{"d_mlp": 2560, "vocab_size": 24216, "bias": "none", "beta2": 0.98, "lr_head": 0.00384}
MLP neurons of a small language model. Each row is named by its layer, matrix (up: input weights) and neuron, and shows model dimensions 256-511. Each number is 128 + 24 x the weight over its row's rms, rounded and kept within 0 to 255. Numbers have three digits each.
After each neuron's rows, "fires after" lists the tokens most often just before its 100 highest values on Wikipedia text that the model never trained on.

L8.up1902:149095135119091118106075142166106148143143167083112091152111122130121170104121158119130126116105130126155070125136137111145087158134123131119133129159105150138148125113119152082186137102165096137126143109166125100117150111138094099135150118077142155167130151156118181141133146113103120169194175155125146132155119121127090134148117134104138120114129148108144106133137141115132167109127130115083187129126114124166109085126129117134140154181157108138126116098109140119134132173091137139077116120157111098126103153106171147166187112153163133129113107131138124128116101132118112146114143133166097126140102130146104123125171138157141154171085084139115142164118144149154129136108127136120121118140174133147102121169130148139165116127137161127107146136148100120104119108115138
fires after: " the", " of", " in"

L8.up1843:176116140168114135133091125121080135132166091097113131108170102156127115169120123139128131127146147126142106132147134131130149140122171140070114116115143141104165116145169131170137107123141135116145149100105124101100115165145133118147112106124123136124146080150115114140126146112128092137169118149156142137151111115118115168123120095126156114141134088135094137136158148117134115146114116122128111168131137143111092166141137172160121154169100112129134127091084129097133154137112160110122138119173148118147122146122139135108151101130115128107140101134133080162108126119069100133129143111117094119134133146102100128125171135144128129134132137145145098143146105108113114144137105147103101144135106100158121095130110136119149092077154134120103140130115129156133084116145136
fires after: "2", "3", " to", " –", "5", "1"

L8.up1690:131110114126173118140104153160133083119107097136142113143110147153090132148115130130106164131188145141152130125095147093176096098119134131146112090126108151123168137111122136142104126111116092136151130135106100128089113094125137107143182172152105137139135119133113137150116113117121136114164176141114148137123162144142093132112122127143149120122154124146106157170188136135117139140096127124142099202128134126182073115128119158134140123146202089106159120164127109125125148118125130125079072129148130132140113113145160120113149111168122126150144104111118084171165111149089150117117104149085141099123162112132112158127138119114146215119133141185141132130108130081131111125096152150125135076085092104123139138163130138144143138184142150139140132148084141076160127110140161
fires after: " |", ";", "1", " ", "(s", "2"

L8.up2226:137089131069118172133145136091147123106101143189124129145086117100156111137109112093168139090109117131117160103146174142137143110109102138095150100125138113156128163130124103117148116129123120148105102162157130137133124124164091139122158135162144148113127115153105138124171170141091103129125125146130130135110138132140145124159113095093125128163159120175086150125103137114116130135097169164112094144131128151128126079118136148078122078150132134137125108095128155140143157154175102136116144160126154109099138158128101150109145155134124141136158144090122119137137139152096102117141129124143105126122077186088110127143091126128117109149140105144155119168175143130149110109142101144122138139143109133141101113189128129132130151078125140149138131129201112094154147106112116
fires after: " P", "k", "202", " K", " T"

L8.up1456:150131110128169116152118145170083128126135127081111149101132140118126141152116133155146163117131107102138140153120134148081130149145137113102142117125198145142117136162134140152171124111113101133131152059110143124124121153129139123160140107105174118093165132137094145186119130092132172102149155121108143131163144098132135149114140132155114147146156117146131095140092103144094139130167143139101146184117117161151124104108150117112131106120136163158151141145079098119101158139151139089167125167135123153110126103164143130073128148128120122154151115176171107125122162196076151140129142130166142124147134174147126110127121145090126133133129107097145105109158117135176157175120162133132133080128119143118090115151115150161154120070161146148121110152123113134138078077105124
fires after: "–", "-", " "

L8.up526:152109153143112138098137122131111080125153150111121094106113116130129113197133105129117122120147167114149117128146168156120105165145114084148136128101166077140171119094153087136116132096119119146104145125126128139071158153107124071109148087114122133137151162134143166159112097139101145147141141113118095126118138133122140107131163141153109145069100127080106165129164119179129119148129147121126096125150097126156108127132129122160172108141143090120152102109113102119132101136076142133115100114137136090084127103136152135163147125171144137117146130140174112141122137136124107128146162120154123206123149150097148128073138125193125119098107105086134143167142171112107185125165161106148100105146104103098126113136124164126141151142143157132120119139115135148162118128143145
fires after: " F", "R", " R", "f", " Gr", " Gh"

L8.up1721:160156102119174119154080159097117115145149100076120139153148144144091105148131172099145165129129092104165124147101099109123151141113146112120132122142156112115130153117157112134134133113111118149142155118076102101100118140134098102140131117120122141142194170128129144160106132118131148130149105154115165082178132106095126130119112106124142118129115135113116131121173108197128107110171112110144139103131108139130125140089113075119100086133156126146164127116126109061125109112116106086133065119135140152130106130114111153150154147141098107128144132106118102098138163122133145128117119160147150188127140140108111137148106164173131150145132164108106097163162153115120142171133118156118148092104121123092125163170130102087150161128129117177153108113128100158100079103134121
fires after: " V", " R", "V", "R", " v"

L8.up2526:175151123116095139138141087140105093095168115103098162165139159106106123147084118125113113180171126141151145115113127100112119161107114113134107127076171143098121119118119090113170079187124111074163106129141103113133167143144148134140185135089144130139133142148115137143126130129126200134153132139109140089131158119099139134165093111172168166128113123142144087144153132143161121127141184153117094080134168120128100145102120120135140147157180156140136080154131145109115133149089155121124141110134130132113105083134152078153149123088164153123143078120098097101130107108114125136153145198084128144123133116128143168113138105139126113133085140149115136088153140078138145129103108142147122082155090110120097117122157111114125176180132171138133139115110111179142133136113107
fires after: " in", " the", ",", " |", "=="

L8.up930:144148157128116156136167096123110169124120096139102150111172140136130121130139118117192141145183153118127121140112108151118099123167141143107148133074133137114138106114172149161114145109149121138126127125106151134099104109101116113122140137116125150178137079146108170139175128113180146144163119101109151136138117101103116126122135133135122100093100119123078132130136138138150191139096105125108129147116141113140117104155140135102172097105153100131122122099144110130107132126125137146118121154158110112128113142097133145088115126138118130147127107098134122098144115120137127097125104144160115141139115174121093118117129191085104110128126071148102124128179085116102189121115170110116124087154133098082078095118177103141160103148151131118126115113109160170136130062102131
fires after: ",", ".", " His"

L8.up450:121123187168098106102130113144099104132145155115141152082158113135101176098118104166117115126110100142107191138115106101165171129151101080146158075099121140168105142159125124157145128082085072132137149125079148133102135136131127146130153146148134142167097114155121104122121148142167161118147134110129129122168148108121151118141083126164099127114072159134134125148104100118107133115110146144107166154144127153117095126150164096122145114130073125201154153106088101114132129138162127165153134132121151135119102197099134130098123081126150142111154126185126138133122118117115107127139130206123131147174132134139137135133133140153174128150111122116138168158110107081127095132112143125108106114140151138138134104141182157158139176147150182152070153150113093147163104113189141
fires after: "-", "–", "-ch"

L8.up2229:125134112111149176138127140126116102151114158115120169100107118139133132158168127141163120151154111060163110113094142116113154091063119086118101121109109136110097150165104128120136139122143087123136127102106117103114093127164080137176113085079132149150159107116143174138141098112149127135161089173153122114154198158170141163100104075105147105139116155091098141160132140115161173134151110101121115143114146129113170165098129156144177119105110097162142091100129097125124119142143123108146126150145155132130094125161133168162142126097139174135136112101136158171115128114112115128137126151123135128151157176101094133098101129123136103059130147095145113114138135121122084121135107102107148119116104106116096180127152146160138113095162141094074125143168137135100125117081135
fires after: " ", "0", "–", "1", "2"

L8.up711:157133148139147135140149099130084107133168155152082147127152111114112101114150119109118110149082159153148122081166130114179143142147121135117152118056133115124166122124111101152128142078129115106156170106124089109113117168136136145153159102116116142130161136111105138137105131122127154128145145178112144139128100153106098129158095135177149119149141119094131164132177177115099146134139120118108169133154109106160119124153133121136127163159096141141124106145114114122147148109108104140121094103118178091134130116138133156148109127118109136130100113168131100167119107171142114170157139112153094131107112098091127089149082175123164158118135137132170109123150112129128194172141114122121121114101085133095142123143152093136138100124139143100127154105122107150117091126124118
fires after: " ", "2", "3", "1", "4", "nd"

L8.up2275:132113117145124116139138129112094153178098124146080158115149106118114161140139113144146128116142071120162105101171128126134122118095147080134132133118171118137109108154117112129124149130111106121094127107092108109146159117152109163121166149093155123098142150109144140134136183092152132122149120082144108142133116112112112136096123138186156132070150153115072095162130112183135144105130139151133138102109118120126166130137153104107123128126165134142119058129055126134139098150114168148080165130112085149112065107130136117129098107149108117089093085154132122123091125136140127087169151133152145115153187153098089120117103152150120147118097135112101164148119100107140100162120108130163115105121073143118122101126152120132145133069110146109116098174152119123130090076110138
fires after: "6", "5", "4", "7", "1", "8"

L8.up2297:080066109110131148158109121100113113147117124115136128106064123092150154099123138118135156095171127123138133173115170096116103151108158116149104119127157140109166125154169123149110165133140104138136118176138124116141094148134088094152126135137119169114146146152109139142105169144139141112165121148114121116093117136136128141078114166132128065124121170137101144148113085120134162116112125114119141129132122131146103120150134116116143112150095107158137165086107133137178109135094118113145110133122146107144086141111155120170116146139081131158141098113162149105106185150122064165140123170105101140175136103067146171097113116097125140121108122134174112139153120072135096080121129147111115139101157126146122098135122118157121098076158143152120137145108138086141142097101135
fires after: " ", " |", "\n", "=="

L8.up1847:111137146085092134124126119113144155144132142137128111115131171100152105094109124127129138105119135097125160131124173078118183096107135124077132117101116156142126159121154138147121133189145108123101128111134123131111142133131147163105149161088167137083113089145121102145134157152152128102161126110112118101102130106137117174181137131125138142117133097178068131171107100141112148116160109121125088109128188126117161125147119154151158126146115150146105136151121120145174178159138127157138123116131136141078115133094102102137135145122153102113125136114102119131153144152129103095152125135119107165169128150143092145141142156138119140158120125106164104139135112092112107137142153116135143094141114130119121128137116142154151141089112131130114125122142164133146126101134117
fires after: " G", " K", " a", " H", " A", " P"

L8.up144:079105142124141138120114119154126090136130160140101117120112158111136118090105151120156156125179109080107099097088158148121130128171156120125160085092107134158129179145105138136093137111125119114136178136119127153102123145113149128118135139143143098130122106114144141122111121083105137145141139120099087146120152149141135129116136119136132117138141160120172127148108142154153139109129157137117100109140079119129143119105156142109108096117169122085076073132111115161120136133130136146149110136114143129071145137102127145101131122120143149169173111108113107069145088141098120070133099172136104139157144099107126113155143126089143130166119167154133122134137143102166146159132126114115112108092122142113088129163132149133148155097141159121111129144147144146161112131140149
fires after: "==", " University", "S", " C"

L8.up1090:167106174108096148125132150126098100110115160162077165115134185120176113189077094098176113133121146122168130105126102118109135112138118132162130093122139161136104140162115114117164116116110100137151141088086147117142131163158147136163130116078092102160137138130105139134119121120131129138164121166152085163068146136124127126115132087123148100129121101117134114110146103185144141128166141121123157159114120091161122136138111122092134132147134161127157118121078137135105132122150106126169137148084115097147113127118158131129129105105157149101157142175126090131137092140092108161169124169141161128120123109130156151096132126119149098106123106158153137128162127137078116133112158117103089112155109084130112116147162100111116132090131109099143108137140138100121115143126157
fires after: ",", "0", " June", " "

L8.up1430:121128127131121099138103118162148136153141148088167151102164125119101112152094118137109128133115156116124129116135145114147177120101148187118131146160149133164154168148141155151128149159133105116116148151161096085066159160145135118177144112118124131133131133143116106118145162110166138134134152157087129120110127103142111124112092119194117095138087152105099131185132181123122112150115132131163159155129094101142115138142139120117153115186169128149131135148078144129106092065125172138108088137128094132145117101127102127157104095095156121157118145143111122124118130141091147148129130143121125140122153163131077093136083158118153132140125134130122128136090125095121154144091135178117121103123122134147135132158147137120133102086132137134132164189120132136129133109157152
fires after: " |", " and", " or", " −", " /"

L8.up365:141093162093088094102145095154153080115125157091096104086134083059139088172127180129150092122123134128135153110131141125107089126149170130103128125157149125148142121133130158132121153139142158083133105101149131112114137120133113119103152138126140111114112148141102155162182154101120122093138135144136152110108144171091147164161092143133125115192138139133121124128127150117091154143129119178146122122092132130188111121122131143123126114120137147105128108147100181137120117125112132130147082117118137107099105083113134152131098124123103110109140111082144150156115119174105153144120163138110132117125118130102116136134140091111115135165116151125117141158121169135137123169146123135143117117108113086082116148169098134123137136140149116138111113090143122109125112137119203
fires after: " ", "ca"

L8.up2381:150118145104118126138130119131084109068147123079119175149160128116118134110137138140137120172118120120129137077115144128169129155139162144104119115117141141146137158134131139089139135107146087132112190163185098148096133130145127168114152098101123137142116107122166181106127129110104112057121150084120149117173129098107074130139120114131115120154133145145119113167120106157146175095131141152129101116143150150113120102157150137073170126164174130147111111112116161127137114135129124130104125119130136103144096118121109118162162124147118127120147138133118091155205076104092100164162131156132117145146144133096119132134123125160127142147092140142146130162153101090166157172120120085132110077136097141109149106109121144135119119118155119132138202152098145127143078139122128
fires after: " ", " al", "z", "b"

L8.up1160:133090196125110150128123101117109140059109106094116141070167098116109090115138121098131127118131121143160122157128110086144152174135154140128105109124178064176137136137186118140118164132131099101132178078121150126125132133155132146143150132096131120132160161112145115158133169162092165114179139137126122091144123120098107129141085133138140118120179095177153134102107156153068116109130119131149110160133103123144160136164110132095143137140133112136167143107133120116130164130128109135157125112139171113129130121104103117154196129139127113118132100116159079162140175135122111121147130143100176143128108141108114136106114134155155151102154159140094149127157089073135128165082112163101120130124156150128110116147125125145132125108152109157087154181128098121115090096125122
fires after: " (", "1", ",", "7", "6", " Win"

L8.up1004:097119148097111134130156105129097133129101125085115112146130156136076141143131135120097139115099168084146120079108138133129154103113132128101103154100141173138154166167136174144151134098106117053088129102153104111112111143120104091112125131101104121143147112134126119105152121082147119126204148138113152143127163102105126130147121107154142096127134095125149111149161134129136117156145132099099127151166089132160142136119145121115118105126123149135113138164093105133157129152132122136101090118168140131110114167129129135148139129171122153109212114143111133126171156133122148164155109145184148124170153124133148154150121160162149115128128130159105133113137131131159126121121161095141144119111142161143068154134153102122184088157134135157096079129139112153110100135129121
fires after: ","

L8.up2197:158070125160123142135112146093135132130133111100100106119131138146145105097092131140145166101108107108136116158108150102128064164118131137173162130128154150164137111119106100116132123110138121104126129140067139099107136116109101146162140179081146134124164154158138143131162146114177132080190159124091145151079162123102155133096155128111135132134133100112145163120175131168125100092117134190104112160131157141124171133139149120143112143107166137134111083077117137104088164142132153147153106120117142152107082094140122133099166075093128127142137112166153138136136150125085077152140086152105124172127122175106128142144116124106163127137083136136145111136099188125142138135123098124124155066115123110125113124152181140142169133115144117124141126136125155145118127105150110
fires after: ".", " (", "8", "-", "7"

L8.up991:124111131138136132125108106129090086157084148096139179123132088119146139130102149102111167147105133106091135095150120134097102110150132121105172114110120100158107153143132113148128133088138148141124165094138110134135166130100096105121118144138159166171105120152117139102111150168065150182160127115116171151155128113112147125138112120162182145131137074126123097106132124152155141091134104122103152104131113079156112095137131113089140160157143141148128136136144127119172161131135107095072109151127149144120118147116144118132177141110141130160164072136149124147149153136131101100158148112156109147122124101118132127083135121147139149132164146125117118123154129154118127115159106167102148107136134097085141166137088135146125161140118173096137114147109155102086133160131142
fires after: " the", " in", " at", " on"

L8.up1868:182121140104144129162109098084095115149125163149084138173129118141159141116112134095121123157140136152169112124100091144134144113127143112137147117122141100131139128150104120140124094095099161142128136075121136159126178141141100101118127157105114164147123143158108158159121090101093129117144122145120084118105178121142119096110144152181124110099112199124157182132175139168128146140126120130109161155114079128117094131112151119104108136146144119123136068126120125151121116136157103112115099154129127151097076101141154144167180144145085118153143146130113118148128132156128117140118124146154127109164128150088134133108137114133180084151159125138082112151114147115177149153167154147121082095114092122120134101124154163108202111131149146114155108099158115116139119087150114
fires after: "3", "7", "1", "2", "5", " in"

L8.up2292:149134169152126139120086077155136111113092133111139159135147120083136115137155118140134160158140122114116136113107136125133119090125169161145115125130152147160105085142144140166148186134137139088138154114106089168120101129122100106144149156138126177145138164159117161114137125102133147150128105134182117165135148070115134140128129121119137112093136083129154143119162141127141131127139169120168102131084141139116069122128133128104130127125175160177141126164135135143125146115128121107088116136115125120112107147142112109131119119148155152178117084117117142106138145126094153154160111175112125119146120135126116125154088170137160162108171120094093167130101171146122122103084110094127142143063136160148105120135153149140116143138110124125132172165147122183172104128110201
fires after: " ", " with", " has"

L8.up223:101099114095088106151117111131156126129129162103099138130148135122156148132104112141148123118164119120131137155148131102107142150150138085132118099123090126136138128151153138130132122118130077163074121143157134099094124118130119130158115170150146118101119101103091144181116147072126130107143128134133168127144148144129116119167110167107164152134144090146130136098114181140104172129147160130140129141113120127154136095125097115103176080165112107142132109117101120147154111106126174144094093121144133103163112165153134112134131141150064130116156127191139097153155132162132125104190163163154119184144131187155132122086084150128112159153128092144125101158102144119131157117134091138122113098109072126118136135149139148130111133103144113104147153161120085136134096126126119
fires after: " B", "b", "B", "-b", "-B"

L8.up680:110087120112122140145097121135134126115120127125092125094135144120169130159084152168114185101084122078093142109115110127127093156146107109089123079116122165135061168125131116120120089140116157134125119107126126112121130156140128150111110125114128135132140140115128167148116134154130116143144144136084150168161188089143088111127146124148119147142128110102136094119164125108139141135096160132084124118108148136116086167102150118124141098155116111135126109119167106131128155142118120149111115116144164106125129150109140143147126119115110140171145097156098097194172105135145100121148148138178099106130121141132078157112132140127122131158144077127139126155153119108116163104136142126117145073154118127131113131102126146085131133079155177102126156107144139104118128089134126
fires after: " the", " a", " It", " at", " B", " in"

L8.up177:119130142082125120122093087149124116154119090099116144119109104086137118106135135108135159161159200153119116132093135129156094168157118084106112137109140116128139131139126102126142098047125085109151102114146142115095154166090111099118116122126116127111134102160082119136140172117128139132181106132145166131097142143157153094170096128112153139114115113159094173130174124117120179144146121130124117130111110098097130132140106137090127131125122098120139134117116125108100147140154120163124107124127117127130094154086131200087161117096094122135095144142130098097170167144133122144092107117162143172165118178121124153124135147124179137153118136128127079165167124087129130136127146132116140124113123156095113150130112143104118137087135175106126108168120108132147140139133107
fires after: ",", "2", "7", ".", "4", "nd"

L8.up1553:133115149135156124132127135155098108145108093102132123138096126108135117132078107120106148153147126157156098105149138141166121096124112112149127099137132112179112103173150132118131115148131092133118172125132105124132140201073133119181156096076140106167132106180136145119138155123103138103156128138136098112127157130169139129142101075149131090105145110123112162162205121183142135134095156155152160115136081143134118121111138150128101149111135147134130122129128104098109133117113118175071084156126128103110092145119137086133129134120115113196137133114132125099155121120121120150115113179125188126155128133126112139125130118139136112118087133182110123125135134099162141129110147142140132113103101165101126151117148172144152138150153198142127143134154104105147116123139167
fires after: "==", " and", " the", "Personal", " Early"

L8.up1350:142070114115122129150133182134153114139109132133118204128099139096109161182119140132143147121143134102155135152127094117129129116099119149153190115112149113109135156154156109137131118146122079133067145136141131129139122193108109197148136184093143164143171135116087089133144130169107104117139136128141126132097138132118101125151113108113112112148141122146119158154122153114097094103101165124105149134107089128144131137143127144138135142116153117163119093077100120095149143144130110130146156188144157134113131144148137116143148085056132192122151108156094131119143160155105097131148113147096130136143116107149128134115116109138169166117186139139151129132116114120123097115101099105065116156105135101105112146146154157155156134108115115133106111128130080118114163111163124
fires after: "\n", "-", " km", "/km"

L8.up931:128136141134144128130122092106085107097118128112111142091142108125161143140137153126109110158104135100143127088133126106112122125158168158113128098103144130188137158159171118123125164139110145112117120125145112114119132113115137145145139138135115126142184161144097154150148111116118157111116144152117134164111101118090112134161093122170113131107118106140135163121155133149058150128099125149169114149120136124157119127122155142155151142168164153156111131116110123117158150143085080120142149142119123099088118093147122099107160139200162125129171064142115088146155127132051108135140133121123174122149122118077152137122106161126153119136113140111126100177131144118138116158129107142123157099078103135121110079134167154155140116128136142161115163108117134150122073088114169
fires after: " ", "2"

L8.up1388:128133132101106110114144100128109107143127115151109130088133088092155134102140122117134150137135159144166138117132124080130158088149163111124117129109146135109160118175126163147146113112173099079132164084093120083098122145120133124127106144111148130142115159098097166126165135163122115110124143083120172135118114117097139159168140082121154096146141131202117155132135113124125126127141134125169171116128118124105124117128113104106139086109142139140113141104170136123148175114125137110127151125135171116111088133108152118140138138152114099162137114089144149136176105148090101155123136136139109121130154135119126141101147108173149108116084106113085116172117130116110113178176111136091115151141099091090162117121124164135131139128185137117145124160137132103094120112154159
fires after: " ", " |", "3"

L8.up2549:103093160147126125130145120090102120072145142117107168120143139143074131116133103143182113158137136157181138157132121142109119161109120100161115109130148189169151140128131143129140101153129138099139140119128142148113144122101123159116154173096119150147127135146154135173179136119178142139118141130094166142128118133124078095160111103118092102093137120161113125110164109108128163156101150153152115186144136165105119126147123131148135150124156142189106103120108126156103137143154147126103163130104116158108099120110135126105160112161132145149150134141166149160177105129106094117159134157079116127097181138095097148126109112112113136171113157123142122148123108103137116164114187119097093141129103141100121126150140142119139142157109122136143118149092149148155074127132143
fires after: ".", ".\n\n", " For", " ("

L8.up482:132150117136169171168147088105089119143121117110095158101136141110116139140067123096112166117147136126138118137140149129137121122132136138103134135100117177148142163162150123111124136127127099108148168098111120109091135169136084148171177118127116186132176160147137106148137142132125144129144149164166124103152139109128125104126135106165146133110157117128119111162108132110145094100103119133178162165114141126130140139132099121124130142130121109125134148123097115131169127128139143149098118150124102164096099176106128110159158155102149160103150111164124104184150112123073101127103131136132091155164162156149087157129129128106131146141121164110121142136145151109116174126078147138114108123106169153110108137107164123161152123115131122124117156132074103113123152074106119
fires after: " |", ";", " Records", ","

L8.up5:143138194186113127064137136106074132126107139088126128157132105131079155120147170143148164144116150089120155119164135109104141151126138111119103090135186133113124099127103136115140111149137111157126146101100140058090151147127116089126146108092132159082181104126104192153140128129132125138171169110115126112140136108094104158136124146123166063111127112101115127143172112165128112110121181130185119140135119113143112110102151122112129159099144122139091102127124131137134111125124134124089125125162110149081163153139123148144180108122169134095132122123126131156150117105090108092155136166149106159101142114139119138141173174151154153125116145112096142159106109138118141137079143102113110142117117145129138135156163132103123131138132143099148160137115120180119075140089166
fires after: ":", "'", ".", " |"

L8.up1081:114110153110112132136082096141083127142102165156115110133144161146118150121121143128167150159119124090140145147137126143123097101181136116077141112104149154176175145092129134169070119113117142121098175151127121109136139171083109146147145167141136130168112143112143187121140092127132132108119128193161103134139129161088140101130158119176143087128130133101104118120131141112111125113136165131160131123103103133168140089162147137140194133118141113126120171112171164132120152113119118095173122141101128134134161132183115109107141099134110106152190082140162092159126152158089149099112139120150148132135109164092160097100078079157109128164161118151122114142110121100101116136154164120113125119138132106102076162153124134141152103154094113139130160131164161137144122113135109
fires after: " ", "1", ":\n", "Part", ":\n\n", "\n"

L8.up1624:162134135112096118096126118078180112113130096109122158101128091118116123136115128163115148159164135183096157145142114111128181118135169082095162136143116123146120145120129116111116091152126104172092120114141112152119131131163100081164158138153151133144170140131152105149144210127137152136121145165162136150136164163132127166114125131118169139161105150109134134200123108104133107148118159132128139138130107147138158124128131116142174090136112153120161115101113126164132161150132114124155125158128068101125129137150141125143130136137088163131155129162183119131148120142105120149130119165113120138107176132126088159107122092148133117125111086137116113139124138107088069110143174163146149107108131135133113142160123129114136108093145152117125142160146129124110131145160150
fires after: " ", " ft", " ("

L8.up2228:125116113124130160149134154130144145144100150121126143104116127152109116102131117148138168089112129129107135118136126110133129158124141165140179133163139155133144107117116143154159140148147086130136178116126114152086142128120044145136101145112137125100126107150120145121136142146155115113163183129115121107112133150132167110100117121150161158141111136130096133164136123137113167122124116161137125178123102099168166148180123128108129137157119127145122123144095103150181134114111133072120130146134093114159145127125158156069140130167117133103175090121142147091154155154134108142112120144108113188157144134159069109130115105136112122109161074175150143150126078136091140118131153145120117131151113122120128107122117149145143086112133138113124137128108134127130131101118165
fires after: " |", " of", ":", " in"

L8.up1861:130122143130111079112116074114125189105117128167117148172129139158134168135136133143160122137128170092116138079126130120087134113141127125109125084091162140102131107138150147084139161133166115094109164114174115123150141126104142159139151090125149130080113150159134128209101131148138096129127147132121122142136149086153146123066118126114125156146128112157135101120134146136106182109122160148126128118156148104187105114112122106117124143126169160134174132127084126145173153119120127101125124100116139105133106104124148128111200145125113148109156109135148146145134080160129147112109186167118138104134083136104108100099151146128129108177128128107104147105116140115139085160095105111127114173078124143127109160147131140129135143113137116134155110118125133130101102097102133
fires after: " ", " (", "0", ",", " of", ":"

L8.up1990:106097157091104101084118082079140146148132110131128109140071111140167143119128140135148115121105111108105144123118113100124085119124146075138156135119161152196166073118146114110110130141119106144074147135111115143164122140087119125158154146153136167133125129132076129140126158110148140138147108129151149136123118112101144122152132140146146113154113111106137113154142149123131159163112140166110082119107149078163135098145103115130166120143135145156116141115143089132126157173147121120093150152146091128110165174130108126130140125116151143106157108154141125106122140145100085148157148170115129107119136140103089114119117143135147146142101139085131097131148134122104111139103091094111132122112105122147094152166140149143155147114120149127128155106148124138121159136125159
fires after: " ", ".", " number"

L8.up1835:138128138113185130109112116149104157120137102112130136161130143128102173134108149100120129146125134130159114152137163150125130103106113135094153137132123129127166105102125119128105132166109124081177129107127115089098155140162105094156119138148130172116157173135102131156097131159146103105135173144160143136121108133159095121084131153122141145079145135131152116178133106153122103104123141168197105163114120121177120153144120140130142156148123093173150137097137096109083138165155134122111141149131135138150113099148138133135134057143132142098158113172130113141142129151065132140110122162127163122116128089101129142120107127117113145130108138145114132105113168114121102113121102147164182121100117086170099149145165161098119148092113146163133144135135134139125129066187164
fires after: " |", ":", ";", "″E", "/sq"

L8.up900:121090146124111165086132092114162122151135152145082101122079100117139118158148172115130131155121127136168105160130100117145063157146121106143123130120163148152135106151112150126084170092134115143113149102140104111085163158132110140134196135089113164129109166125111181145158160150169140111129123127125097113111131138138163103081188096157144095157085128193120118150123125097120124173141136132157137145109098087142147085139148132114144121159076105158157149112111127156087130106110106146098160152109137092088125093114131131111140110138150107132136109084150106130121083127132110110135139165164151146131148103077128165128061167117121120120123113143081130166132135109132157179141137159083152131134150099087116141147092176113166073152165135104122126147099149092128146163108165
fires after: " "

L8.up1378:135119136103095085164127111084142090138135113145096167094104135174176107133153140147080110145119112095142144129117131142118114102147163145122138142133142138172139161120130136146139136105105078129138105137128126127110102123131099118144127130102138153103153131107141126198168170142124157154100153151127127147125121104136149099117115111126131086157120141104128140128133119105080110137126115161138138102128113073148132085156132083133159136119109139166120120125144142107140193130100112076124137136149125098065125106104191118170133164130112096123134079100157106156133094126121102157132153132116105109154133169144082115093144077121091102082117140070125120114114147100132123177117125154115109152089121107063133179144098128132155086100088173128076148131113128088121151123120142
fires after: " ", " |", " at"

L8.up438:154130153133117120109095133134096146071139137146108110142156142114145136105091125128126142121113141155127155111138141122069132146142150105132146097128108143167150101127143159125152099156164133137150173118114128111100168096120130154160132132094172157110194154109117122186136147133097117115153137088131107105154146087142139100070126106170144114116143140109073102121130148167113137099135153130093161123124130137181122135142141140142144137147135102127152142090101093129128078138171103110135106109145130088177106139143139098109189160150134117126161094172151066105114165129123113080083134131168145126120101173106143118100125142125137183042111141132139076132152116141113129157071153136153127127134141114128095132139139147117119109130168096169126125134135099158129117141139155
fires after: " of", ":", " in", " around", " g", " d"

L8.up1691:122076164091137131084112112156147131094048124139107198093126126130108145087107124149135176141141141141147159132154150125159134127117116147149133126172151135129095121135161122117104146132166079112106141168114133133150175158139102138124168132101115148131112140113115118108133162136138144122122185146112129127124118112146131148147104109139121094132153149127144076155129171120086101124107108149160137103118099086139127100131139128142142133138137101115107129113152121119175108151133114153137150115131153118120146163150145138111154134129178125159118103146153092133169156139145106140141132153154127106138174115116120177139127152088149139165145119135104137161133144089147136139119118121121093141093118145103161146160137167150100165144124129113102186135109133124123183112145143
fires after: "\n", ")\n", "-", " (", "Population"

L8.up1472:113142151110124114116114116145098136103137168140102122093177116114144099095111120159146150152147140140141111143113150111101084126116138112125127118109167137155154138153143110131126145115151099082141155111083112143124140165126130135131136129088121133151145120139105154116167112095122150116140144178156113140095120120088122145141113112185124151116106123139119077116099162151103111091134125154131144153080138127119145143144139098113127115140138139117162120132115136149188111117140157117106136103113104107136097156135125155139131121160142146144149097152123104132147135143067090098087102155150127098104162169088140168117146142190158164114111121132151146122125121079163142141115123107122092144106161124151124140114167100131131149134131132118150134152109143182144129121121159
fires after: "==\n", "==\n\n", "===\n", ":\n", "===\n\n"